MLP neurons of a small language model. Each row is named by its layer, matrix (down: output weights) and neuron, and shows model dimensions 640-767. Each number is 500 + 50 x the weight over its row's rms, rounded and kept within 0 to 999. Numbers have three digits each.
After each neuron's rows is what it responds to, as a language model described it from the Wikipedia text at the highest values.

L3.down1527:464399541484414483473528380512505488547539532452547464503604479516484419435489547535535551483534479523571475487510554491463540519504479552504410570495528555407604453512464559491531544453531454588549479528459406452527421453413535523486569494488465548462525447442461481560497482511601511448499390494556497474531539413494558450622531565566456494550444523526491480458500473423470509518369
Description: Sentence-final words fused with their period, like Nigeria., 1906., lost., often closing a section's first sentence; also line breaks before tables and numbered items like 14., 1.

L7.down2669:530448507466526490523538549603532522481471606447499465534613515570408450441461529534513462503488398514541560525472532545489521502580514563495513455579581412495508387493481477484519428464523472480546474588477537535493505512429443497569546464624443562466431536515474470421460450487579497524514482507488533422508542525412541546417553606504573486434474495533465435472540428503511487527555
Description: First tokens of sport event or award category names, often starting a results-table row or following "in the": 400 metres, 4 x, Best Short.

L3.down2897:455506495522454512391552517472554528457526444561458539454555562612461537513540489489570478417430584582474529480595576533565473461376484532517483483520526425489504465575491453506508409495584542502463486526515522576456476555397505542483472459488511484531473478461527499589451514488586527413540482498487540623423527542505505493472514558526505487438516539458479631474551439487515407532506
Description: Capitalized words and numbers starting a field in infoboxes, tables, and date or coordinate strings, e.g. March in birth dates, Mean, Mother.

L3.down2371:626514506481533351487572491528482487455483480478550402519627486468497535512590593483465466558505626503584468504468605521461625577478529528465484536447449414461607527495471471463380511478509546564578544469541545478443461526447439493467560490567530526448511433412543414506502469478561523529538463537497554499496543491495569470399503480428506521603497509525428480558468618428456542479552
Description: Connective words such as to, or, without, than, after that complete fixed pairings, e.g. with respect to, rather than, a year or more.

L7.down614:515456485531520611480544525479562542484449505464451523498430491581582435465465577479489499522508572520576427517521546498425479437474497546544580548530527483451438597505559442502535511549527407488438508431580456613541468485547522512434469515539518460566504467529512497577460475508472531432522510549591502498466550476434519510528529616426507492539503457482459428475500519454530610504537
Description: Punctuation ending a sentence, heading label or table cell, often fused to a final word piece: periods (School., 2010.), colons after Main Article or Example, pipes, slashes.

L7.down1814:454426436538529495476578536456544578486380414510523524478459482564648476429525542458453578489452552464606442531496573538552492446431505498427577496542540404433404517556510388531433493581532472504504551509475516575526487451527536440429545463550465490523560510483451478516487500592463532464573544544489462422485484503420532558556579507467465450440482450516433469456511540486543509464488
Description: Sentence-ending periods, often fused to a word's last piece, closing sentences that end a list or named entity (Jackson., Himalayas., (PDC).).

L3.down3026:512414454547553480471449527519531524517453416477561473589464556472378572515463522474500524512454515527480471425538376526513546510515441529395475467535454500453549537475498504568476497440444469460497524562500449442539489438438574489493495543507490508483505510473574438470509442558512606470340523479486496541471542451563493627453476461466503555459432539508359456470501560538551487545449
Description: Pipes and separator rows in markdown tables, such as the |---|---| line under headers and the pipe after the first cell (Season |, Source |), plus numbers opening table-like stat lines.

L7.down366:434456463444541528514456508515489461452538585449600467497539517515646484446511401439519524518539437403524464505541499503583507481456467415460540429526489421558415531479545479511508440455479485478545463528476560441597432414504514474526575510531465433504508592499603521543511587458497561514533570508521422511434490531536484560501467483561437455449598523484435520494492510519483466620529
Description: Number tokens, often the second half of a number or inside pipe-delimited stats tables, e.g. 4 to 26 May, split 44.74, points 52.

L3.down2520:535485518518541435498513455512518601583559482510489520440543535499550507511532537459499613526478593491457441542498484470409499478451508435513475459515524553421543536486432554439421505476438547455418464448470459542572477430481539563525516474546515533542530482478546575453438451596561533595457496372508458504508493553480577534468514420489521494515468566557461474556461442456475495509555
Description: The opening pipe or first cell of a markdown table row, especially header rows like | Team, | Year, | Date and curling Sheet | 1.

L3.down369:483501492458574603533497445410531535410528447531508476535526498537612495466551446452412516389536433494480503391513515523503507494409524552414565439503543510506467431502528398440537509440471519482439627489414457505560497530567433544515505495402411514471474484486411414426509566572466558517493469505436582540443541535461482493510504470487450529433473554457436566525525498476564500559471
Description: Newlines ending short structured lines such as infobox fields, short descriptions, list items and table rows, often after place names ("Moscow, Russia", "Germany", "United States").

L2.down1238:566502494515413513514481511496502464558447554434392533555443548505489500492528534546498531569502544544505492527529487529532476508489520472519520494511572454505475443481443454494543545544472374475471515544477535427375489463495460517501530489525549456474539468497451534490424436505504566462530509420488463561588465578467582525540470563509475544475487460424473415443522532383475415434551
Description: Header words, small numbers, dashes and pipes starting cells in Wikipedia tables and infobox lists, such as Votes, 2, - Born, plus the comparative "than".

L3.down2688:460545502473547554596516404391474484527461452341494485521446443578485432510418412527573464488558499464470537527490562584510485510431519424454543507516508418542381440467495466508472536464493500543601540499466467494484564495520504469504666404478389476525545509465517520524538467516490393530489504486485512420522477603486512539547493556519481527558451506568506422409458584470504463499481
Description: Words opening a subordinate or participial clause right after a noun phrase or was/is, such as who, where, which, while, led, founded, determined.

L2.down798:487547490497530530528395503597518470523421410397435514452435476503512456468515463499439483425508501549517590460453535511477570518495505526448461502517532562499491551494493440415449542498504502533598497447462455449499352535499535569474494542571578505483543529399508538517507477469534589606530463534531514591491553564505474499522454603499490537547500513477467590487453506486428477487556
Description: The pipe characters that separate cells in markdown-style tables, mostly right after a number or a cell's contents, such as sports stats, election results and climate figures.

L3.down1226:543406475622409586536579497463551516454521498628597499498509411530524486494571583540488510519400538480451525499389502490459421466429555519431417438583498393467452526539517471475514537443485451506581449454481476423487494590507535509499558499461500555554483501509495473549527381516544624507480457443484477531473445432500460507515464562547502536589616554467499555526481438541507592488507
Description: First word of headings, table cells or infobox fields in sports and media articles, often "mixed", e.g. Mixed doubles, Home arena, Running time.

L7.down2226:497545472514541435546486534422468490510575432544446525487482513471529461457473569493549491518459599530536597506422487508448533450512430438425460506494453487507445474539483452469551499487548511466533466447514467551463455444480452479555532477526491458524466507526489527414538416507466509477537539494511543480479482599489510516457481521492527459494460509563453470463531557565431534586463
Description: Tokens in the header row of markdown wiki tables: column names and pipes, peaking at the line break before the |---| separator (e.g. Title, Candidate, Votes).

L7.down1172:494468534492540610482499558552514558511532437487489545571515460606459459549474444479458516556494611506427438494497495472589564543386485545518557440427486517551582510541576471417477535489530471547480444450487471637516580463424495532552526429545501497579438455500528429460492492451521502535520508497485554445489470520500392507505388524507490569521469534430529461492468489512467565511550
Description: Structural markup in lists and tables: pipe cell separators, the closing = of article titles, score dashes, and opening parentheses before country codes like (TAH).

L2.down2654:491563489490611607553485499363491478387538556439559507587501473535523477486502484528533446472551536476489526489544447527453486474456492572364505536491434477544504493572540501438527486413499417452475514520442494472617504499491519501500482550483482537405459477494590557543557443525537533520527499471469551528448552632475487451522483511403582522507379516488470501470474509456547482517465
Description: Words opening a table cell or row label after a pipe or line break (Total, Average, Decathlon, 300), and predicate words after verbs or articles in prose (able, mixed, live, taught).

L7.down952:556467494425576525553465498505511536506523576493462546521470475526556491560600463452458464556512506536607534445467455506608555566417489533481464501519547445501489522452537603442454473590502488591571483483529592525478475450494470501506592503538395382515551512526524497560510501484538534456440418516455539533489481449496459477531445441493549486511421506446499501530390372530619436420509
Description: Words opening a new clause or modifier right after a comma that ends a complete statement, such as which, and, known, such.

L2.down2642:632482490464435479571503485414549474472524452466525471451458486540609454524510369480510480472579628483505516533490601507552594492572434452462497517571522583449530474487518616545536530465507471590478457478573552431451420437552614481439559464449481477456514452463510556554519488476476539530489567468601469515489549438543479505437454481472524472529506514484570543434493501474515484494563
Description: Words giving degree, amount or intensity, mostly mid-sentence, such as more, most, highly, extremely, extensive, significant, also bare numbers in table cells.

L2.down2250:484483521572583457577532385496461511634522541484383526449539474453384373538410495513537381522572454536502566559517459481465501494611504547560461471491449481480420491466466502532465447468389522536469447502472475503492485472492562519490462525599494495420529477503558539530471545454539523527483576513515546528547513493626518548388484507522442495541579519432457462495613460617450490399448
Description: Tokens that end in a period, often fused with a word's last piece, closing sentences, list or bibliography items (Texas., Massachusetts.), or decimal points in table numbers (6.20).

L7.down2869:583518532490512497497594476441421591579483434478500585513490582478482531500555509502466503541514551498621485467559488558563466447519513562432537524525525512479432481480558481527574501503462506491567520473452469483524536510385501442462511487458483517542477490465528490483522508533568509430509553566501562592378519551535601500520444479483528504472460582476510490531588489464435546456471
Description: Year tokens opening a period or date range, often in parentheses or table cells, e.g. (1997–2009), In office 2006–2015, (1885 – 1943); also some in/from.

L7.down1911:463464519587482390488571428551536465574519452445491536495482474441517517368419558505484478499473555498480474500400490442534478565529500487440530409507419485457490518551535425381357512541515494367483610504568471442544464450495523465455414404465415548434506547491479463536520545469494480391459508471420498474410612499493439484488538405529499587539536479491461517535542503551483623551522
Description: The last cell of a table row or data line, just before a closing pipe or newline, e.g. 25, Result, —, ?, 84.50; occasionally after negations ("failed to", "not yet").

L2.down91:505509475532497535448470604519525476375510500607527518522454525540727545490514485482500543498433537467528405463519524500515511484357398408482542440594578449481647559496499490499514420490526472492571590442365493437572455483497387468499426518600510504560532561503450473427480522555501524444539416407515545512422525497463401457506458507510494442432428468537462519517450538432611515555537
Description: Periods or semicolons closing a sentence, often fused to the last word, before a line break or new capitalized sentence, e.g. cases., him., watts.

L3.down490:452462492603548487387480495509449508524478478554498479558514419474598500435476525540496486512489498471510524442533485488451543455462458487458624468533567468602420519562509444451494383510527474451420628386518512550472496537565511483507448537482516512536498643499528512422527547543459545515441536438515450465431575498502504534495558575486514517506439412497469481496500554526533548552512
Description: Tokens that close a sentence or a table row: final periods, often fused with the word ending (er., s., ity.), and line breaks after a wiki-table pipe.

L2.down402:542417484487488415483493483569524484548482548419493495550507468549483443540546464484512447553505610527481542514447501503550459611475502495487446508537480395453536541483485585506606531578494464467525488394551546513463556434508502480494579515448509469476457467504465421546474545501539472455515444521476473466474477506516410598524571561532509538459535500522529463486568475486453500446488
Description: Numeric tokens opening a data field, mostly table cells after a pipe, also years in parentheses and match minutes, e.g. | 26, (196, 55'.

L7.down967:509511425487496472446509408512509484545555536505467475494467453497486512504495558549566501498521494489527616445461491439492493465402459457452480504477506555462506512401536466466578530451498504512465518431461419561475476491521470536507546487535472482550492517475453577483471512554444530430441443508518592465467442561454451462405431518473495502491491507517493478464509589444506485577509
Description: Pipe separators and closing line breaks inside the header row of markdown tables, such as after Votes, Title, Team, or Sheet C column numbers; occasionally semicolons or dashes in list-style headers.

L3.down73:491508465609533543488513566477542535427490494555401541483447465618519508527562563393454414606398455496530471584475546500462474543477461570558561538555413474518517452512483568451572540537410517546512492468434452552502540552559478517531524564475487527451501485606505577514413465529462457513606559589525489542521590498574564386438515520477618533506450553503458437467502459452496539433518
Description: Number tokens, often the start of a numeral or trailing digits, in tables, lists, years and codes, e.g. 49, 2005, 7'46'.

L7.down2605:476550522505576462497511489592545405473540490572517508438544623580516498465494513547560589501472538405422447559527461557549566476486484513462455538528557391484446432482543431489550529480486552492427458531571428561493460576565442483471536460475596525433540470444464501414464507491523530485448490517569502496552488450541535556525526488457462452464522432527474537501525416305517496460525
Description: Connectives linking two parallel items, mostly and, or, than, until, as in "greater or lesser", "4th and goal", "rather than".

L7.down1109:524541459460493368502566511522541512512502475448418547567539630460492485507447481467470473464463550551468441479552469455504502571537487455509491563553506534451496465506440509462462433563483503522468488538480427561526478625483493463521584508502482461613551522517499518526586451507497575453384582414486502506562486528535596444501463522495510491519543422492602504499395503480480512487410
Description: Fires most on has/had/have as perfect auxiliaries after a subject, awaiting a participle (had recovered, has improved); also line breaks ending list items before a dash.

L7.down1453:536604504627488497487525554463536455513441535495400474500451508528461437535557406417408461476493540483545471471528537488585466490475521513527466511523545360480466523504500450544489510461466496516540509532552587573496508445488527474560461515557442564487477580473578564527536436443525501490555497478511543560504457579435594508533516513451550451502511479495468441577523490486613466453522
Description: Month names right after a day number or "In", where a year follows, as in "9 December 748" and "In July 2009"; weaker on digit pieces inside numbers and on "of".

L2.down2876:471480512442447498533404518504512608399496471568526540462547495491558444484491451510400474514442533553482501486503516527599524545496574548483536556441458531440487430549483440464539525524506473527518599546457480471607558585509505488545511551490455484582468532425566494539422577476468511450517530578446594480445479575527458414532520450472507495519475589455474516494481468415554499547410
Description: Newline tokens that close a table row (after a final pipe), a list item, or a paragraph before the next row, bullet or heading.

L2.down1227:528491444521491521472591464473472543481405401496536499523523487413573456511444442491451557531436522514499493392491458505485463530545459474569529466515535401375473449468491508490568425474490578506429525524524484542528531390505558484507534541519502455557517486566531550485614472548448538485621577485476540647496584463508498552539415465484643512475453504453574411597553492447463472470517
Description: Year digit pieces in dates and year ranges in lists, tables, and citations, such as (202 in "(2021)", –201 in "2006–2015", 2014.

L3.down1207:556497393543480698465499490488583525431559508438473594488525557491564414548408513420480501551489442440499531543494524525503534472512606516472507474609554468546501384517515386458540433469412476520522458422525446542491429538445474376545526490552551564534446413515530410518517435523524511465562573465513450546522501566559591401496444457483526590439433516542425425591567503504502443552551
Description: Year tokens (and year ranges) in infobox, table, or list date fields, such as "In office 2006", "7 July 2002", "1996–1997"; occasionally an ampersand in "Class & type".

L2.down471:513516487532497518510437454510514445498513524464405498522478387525492526399502493587569492471584497529509538417440457547512503537490441593498454519441554480562549523505507516301453555533487581491537575558489502476487520498521403523509489555499495555493517386470534435516562468494481532529561428503473490525509560556485543504545466536474545625540514507435467456471518513644476572568506
Description: Words inside formulaic structured text such as climate-table row labels, census sentences and infobox lists: Mean, Average, over, Succeeded, men's.

L2.down2065:576451525552479483597526496443555455469479440548557536478494489450526492547533563581556609462434574528479421563524524379455456470519544536551516588434453476508507505460513519478487432537435509463450547597485433444499465536534543468487524459539472464482495512481451576571547581573559529457515424541510481433405527557427539581424474559527503439611473473440559492421537434437478509425599
Description: Adverbs and adverb endings placed before or after a verb or predicate, such as also, not, largely, specifically, heavily, and -ically.

L2.down1695:483531526495472478501449482496552444392494474538537559537471498403616499464385483494476501557513534523504521486496487435546502457400547480587481547594416466486545466553521555481535538474457492548380450586526469664446407578521514503563415594453568539497514447488417546457557623445446451527456446486535524465481552544577425583551546429555431468573499478561520485561541569499583479494449
Description: Common nouns used as heads of noun phrases or section headings, often after "the/a" and before "of", such as portrait, distribution, ownership, dating.

L2.down1562:405441507497547512502523412547484481570451556471539558473566536528400500593476457527505470419529518559491576545628472537493535461398452520552498504642532410447464461620490476493429495448436585518464445535488505610605446448552516475481477515501429479436501565466488563547497505422476493437578619512502558576523503503570544380538434584459501508455480454564513390461418479608367487498484
Description: Main verb tokens, often past participles after was/is/be, that expect a particle, by-phrase or object next, as in carried out, powered by, surrounded by.